Weights of a small GPT-style language model, trained from scratch on English Wikipedia.
Training: a variant of Muon for these matrices, 109M tokens, 5812 steps.
MLP neurons of a small language model. Each row is named by its layer, matrix (gate and up: input weights) and neuron, and shows model dimensions 96-191. Each number is 128 + 24 x the weight over its row's rms, rounded and kept within 0 to 255. A neuron's up and down rows have the sign that makes its largest values positive.
Before each neuron's rows, "fires in" lists the words (lower case) most often at its 100 highest values on Wikipedia text that the model never trained on.

fires in: "made", "held", "sent", "taken"
L5.gate56 [150 148 167 131 135 142 152 125 128 146 139 123 134 147 165 127 138 130 159 153 141 125 175  88 107 137 178 141 116 157 134 115 106 102 106 125 138 144 142 133 134 153 169 107 165 111 126 131  99 164 135 143 119 111  99 108  85 159 127 103  90 139 123  94  92 101 160 141  99 151 111 126  91 176 129 121 111 126 134 129 101  99 109 144 120 139 170  97 130 139 144 120 113 115  96 132]
L5.up56 [121 130 123 146 123 124 128 112 141 121 131 116 113 160 144 145 120 113 139 150 139 132 164  90 138 136 143 120  98 140 152 135 123 136 149 137 171 122 118 111 105 137 161 114 137 114 150  98 140 135 113 164 143  69  83 119  77 142 122 106  68 143 117  92  80 103  84  84 133 161 139 151 138 131 138 124 107 132 130 151 106 104 107 155  93 140 160 115 138 139 175 133 108 141  89 146]

fires in: "in", "left", "claude", "stolen", "macclellandi"
L6.gate417 [146 132  88  88 148 129 117 123 126 112  87 138 103 141  89 115 137 111  76 133 132 118 145 126 110 155 113 131 106 172 119 114  99  94  98 141 131 168  74 127 116 140 144 149 151 103 143 117 150 121 138 129 113  91 144 174  76  91 118 120 120 103  94 144 105 137 106 147 121 106 111 169 126 156 131 141  93 106 117 113 129 124  93 133 164 115 147  82 155 128 130 121 145 145 121 101]
L6.up417 [138 115 145 112  97 115 118 145 125 141 121 172 130  96 133 118 116 158 100 174 108 137 141 161 128 172 119 183 125 167 154 114 108 123 120 173  87  97 106 194 140 144 117 148 168  85 107 129  83 131 119 142 155 167 126 136 126 131 110 162 142 104 104 114  89 131  95 113 170  93 117 115 153 104 152 128 146 157 135 150 116 126 134 104 119 162 118 115 146 123 117 117 119 153 146 131]

fires in: "new", "los", "pts", "no", "her"
L2.gate212 [155  98 160 116 153 100 128 132 123 151 102 108 133 137 132 152 146  95 119 149 141 115 127  96 130 115 106 142  81 146 167 111 143 116  78 158 148 118 133 155 115 129 114 136  96  83 136 151 172 160 122 145 154 145 159  95 142 119  98 108 158 129 104  85  96  97 180 125  94 156 111 111 121 139 143 154 135 162 114 131 161 147 107 128 160 156 142  90 112 115 122 123  93 124 136  78]
L2.up212 [158  95 182 121 143 121 141 147 133 147 136 116 154 144 119 114 132 104 131 136 160 114 151 105 112 112  80 125  79 120 232  93 146 126 112 125 152 121 127 145 123 104 121 106 122  87 131 150 148 142 160 146 172 164 134 107 120 123  88 125 132 137 117 107  90  76 152 141 118 160 109 129 139 151 178 135 140 163 103 124 135 150  99 136 166 126 153  73 115 116 102 104 125 104 133  96]

fires in: "2021", "2022", "2020", "2024", "2023", "2025"
L2.gate80 [168 119 132 101 121 137 125 122 205  92 140 174 147 138 117 120 117  87 136 155 129 112 135 130 142  84 145  96  90 111 112  76 152 114 164  98 108 111  91 155 140 153 142 145 135 132 111 115 125 128 147 114 136 166 106 100 100 142 112 120 103 145 136 152 138 104 134 123 146  90 125 106  97 141 141 159 134  84  93 103 176 169 137 153  90 137 121 122 133 118  96 105 103 144  77 121]
L2.up80 [120  86 120 113 107 146  96 111 189 100 108 141 149 143 136 117  71 116 139 137  83 128 120 104 115 129 138 116 129  70 120  87 126 118 155 125 134 144 110 148 147 131 149 138 141 128 144 111 134 148 129 127 146 189 136 130  91 182  90  90 103 139 148 138 146 101 158 137 141 101 150 120 100  99 105 122 115 103  82 128 177 152 137 107  89  80 121 133 139 108  91 135 122 130 129 125]

fires in: "decided", "signed", "announced", "started", "born", "founded"
L2.gate11 [132 154 170 135 121 111 126 145 121 150 127  92 113 168 118 121 125 122 126 135 116 108 139 158 136 141 117 145 124 144 120 140 106 136 119 159 126  89 136 137 113 128 107 111 165  81 172 139 111 160 163 160 120  98 112  94 106 108 100 133 154 126 128 138 162  87 104 144  82 171  83 135 129 122 131 106 160 165 129 162 121 141 133 148 104 157 122 213 127 129 106 126 171 158  76 128]
L2.up11 [145 134 127 127  89  85 114  97 136  80 167  99 144 126 134 119 137 137 140 108  89 164  83 112 126 111 102 151 132 149 177 106  89 115 107 129 141 127  94 104 116 130 105 105 117 117 118 114 127 149 149 156 140 147 145 100 128 156  85 100 105 131 142 107 109 117 121 148 120 157 109 128  90 124 121 164 123 142 116  89  97 141  76  73 135 177 157 109 126  93 129 108 176 151 135 122]

fires in: "over", "to", "around", "only", "than", "since"
L6.gate124 [136 164 141 117 113 132 148 157 154 101 126 132 140 119 139 136 109 125 126 114 154 131 151 105 125 117 138 126 120 116 116 138 126 123 149 205 101 134  84 137 133 144 121 142 118  90 134 150 102 106 167 129 103  77 114 167 149 123 125 147 148  94 112 112 114 110 140 114 156  95 160 135 135 133 128 167 127 158 162 125 123 184 120 121 155 162 139 118 121 181 124 117 116 158 104 149]
L6.up124 [148 111 110 102 100 136 120  84 112 174 164 135 127 135 105 108 167 150 101 154 125 132 123 152 129 150 133 116 113 123 102 147 144 188 130  93 117 137  96 129 154 135 112 131 106 130 134 124 169 111 139  72 125  76 202 148 126 150 140 120 145 114 183  61 139 103 125 143 120 112  59 117 112 101 124  94 151 110 118 127 100 130 130 100 128 115 110  80 130 150 149 106 143 161  80 136]

fires in: "due", "so", "over", "around", "because", "upon"
L2.gate419 [106 168 129 125 113 166 132 131 100 126 121 148 140 110 215 131 123 117 138 139 164 125 195 137 107 173 107  86 185 141 149 175 144 125 149 157 134 132 122 129 143 114 148 134 121 143 128 124 118 141 158 168 168 128  91 134 137 120 141 121 151 127 142 111 139 101 118 152 117 138 136  90  99  87  95 147 141 129 135 141 128 123 133 146 111 109 153 134 153 123 132 147 131 167 108 161]
L2.up419 [130 137 130 136  73 190 126 106 101 103 145 122 115 101  95 118 132 145 144 113 118 107 147 116 109 133 114 135  89 195 144  91 121 145 139 142 141 126 154 143 116 134 109 158  95  99 157 127  95 109 110 122 129 163 158 116 126 151 102 187  93  96 118 141 128 114 108  97 142  87 166 135 143  96 103 122 123 140 110 113  92 126 144 104 101 164 154 120 160 154 142 121  85 125 133 140]

fires in: "red", "hot", "big", "blue", "silver"
L4.gate101 [131 163 143 143 111  55 126 132 128 168  81 129 120 153  79 135 113 111 199  90 158 108 137 141 152 142 107 107 129  81 114 143 133  96 134  97  86 140 141 149 100 104  93 154 124 119 131 125 167 125 128 107 121 137 171 147 172 151 106 123 127 119 153 144  95 113 127 183 111 111  79 127 113 128 151  92 104 129 137 125 133 141 160 102 129  76 132 126 106 133 129 150 181 119  94 123]
L4.up101 [108 158 188 160 109 150 116 153 125 146 112 149 112 161  93 101 116 141 186 147 153 108 118 150 133 159  83 141 148 133  97 130 159 115 116  88 122 113 145 115 121 106 121 140 150  93 155 128 128 131 150 107 107 157 142 124 145 134  97 105 160 135 165 127 117 174 130 155  71 113  91 112 120 143 132 150 114 122 161 121 146 112 155 104 148  85 154 148 101 113 105 140 167 106  74 128]

fires in: "there", "born"
L2.gate18 [140 121  86 121 164 171 152  86 113 162 123 131 159 128 104 134 146 124 140 169 107 162 106 138 135 105 125 110  98 136 142  81 118 118 137  82 141 169 114 135 147 136 118 124 156  84  93 115 148 176 124 153 144 132 119 195 153 175 136 158 148  48 106 150 140 116  96 131 136 107  99 135 103 198 118 142 177 128 119 129 123 152 126 163 129 162 122 130 137 115 113 104 187  87 133 125]
L2.up18 [ 97 134 126 133 159 126 141  77 115 123 106 150 104 108 138 160 112 105 198  97 110 150 152 114 152 106 134  99 158 168 127  65 101 140 170 117 154 145  96 125 142 146 121 112 137 102  90 121 113 124 101 153 126 118 115 142 163 168 145 140 140 110 116  93 159 101 122 115 134 130 136 143  90 119 136 137 149 154 121  98 148 147 181 104 148 172 136 164 141 123 145 131 170 137  97 120]

fires in: "0", "apps", "way", "if"
L5.gate161 [167 140 157 127 138 149 129  69  96 117 138 135 142 106 131 141  94  81 133 108  81 117 109 127 131 102  97 114 133 138 158 177 185 162 146 125 179 134 102  93 138 127 130 149 126 106 147  97  96 155 129 141 120 103 112  93 120 122 124 172  86 115 131 129  99  81  96 152 115 139 147 158 119 128 149  87  87 112 166 151 126 155 105 159  87 137  93 149 142 171 125 119  96 133 120 131]
L5.up161 [144 145 133 138 113 105 136 119 112 128 116 143 118  77 142 107 106 134 110 132 149 105 116 121 139 157 140 121 107 125 141 123 111 130 114 109 151 157 106 190  61  61 121 138  90 159 143 162 149 136  96 121 156 125 117  99 153 122 157 139 177 147 118 137 105 147  85 129 112  98 114 149 103 119 152 143 130 120 137 124 122  58  75 116  97  98 167 103 126 153 112  89 144 137 150 113]

fires in: "as", "including", "included", "largest"
L4.gate387 [ 98 161 129  92 134 136 101 127 116  98 131  91 158 136 130 155 129 130 125 118 127 168 104 142 111  82 131  99 155 123 131 116 150 120 150 122 107 172 147 148 154 139 160 105 124 155 116 159 105 124 162 119 122 146 127  61 105 115 147 111 167 124 129 174 111 103  99 121 128 151 148 125 162  54 110 135 103 135  99 106 129 101 109 144 145 114 111 126 122 135 116 147 128 131  96 128]
L4.up387 [133 113 122 132 115 131 113 103 130 151 108 135 156 128 163  82  89 148 131 135 101 150  78  99 122 101 108 118 123 113 114 122 177 118 113 116 128 129 165 100 146  95  74 128  63 161 196 111 114 104 123 132 156  84 134 159 136 100 104 135  91 110 175 133 110 114 103 156 132 121 118 171 141 130 110 121 115 134 141 136 133 121 132 129 115 125 126 164 128 139 100 137 108 145 102 143]

fires in: "1", "1st", "2", "around"
L9.gate159 [113 138 122 127 129 113 132  99 135 119 149  88 117  75 118 127 143 151 134 191 157 119 164 101 136 139 143 100 123 123 133 127 131 166 149 151 124 143 138 118 156 161 178 135 126 118 130 139 141 109 118  99 148 118 106 148  98 131 157 103  90 121  91 121 114 131 119 131  88  87 143 133  98 141 133 144 130 136 114 129 114 133 114 120 102 164 107 101 162  99 117 175 142 172 144 122]
L9.up159 [122 112 135  97 109 115  69 126 193 167 138 118 143 179 154 111 130 103  86 132 159 110 126 134 120 116 111 102 144 117 154 157 117 117 125 121 123 105 158 158 126 141 138 144 119 148 123 129 132  95 117 108 126 113 131 132 144 114 107 127 125  60  95 107  97 101 112 118 105 134 111 141 113 132 164 113 157 121 105  81 103 113  97 148 134 120 142 120 154 158 177 145  94 101 137 128]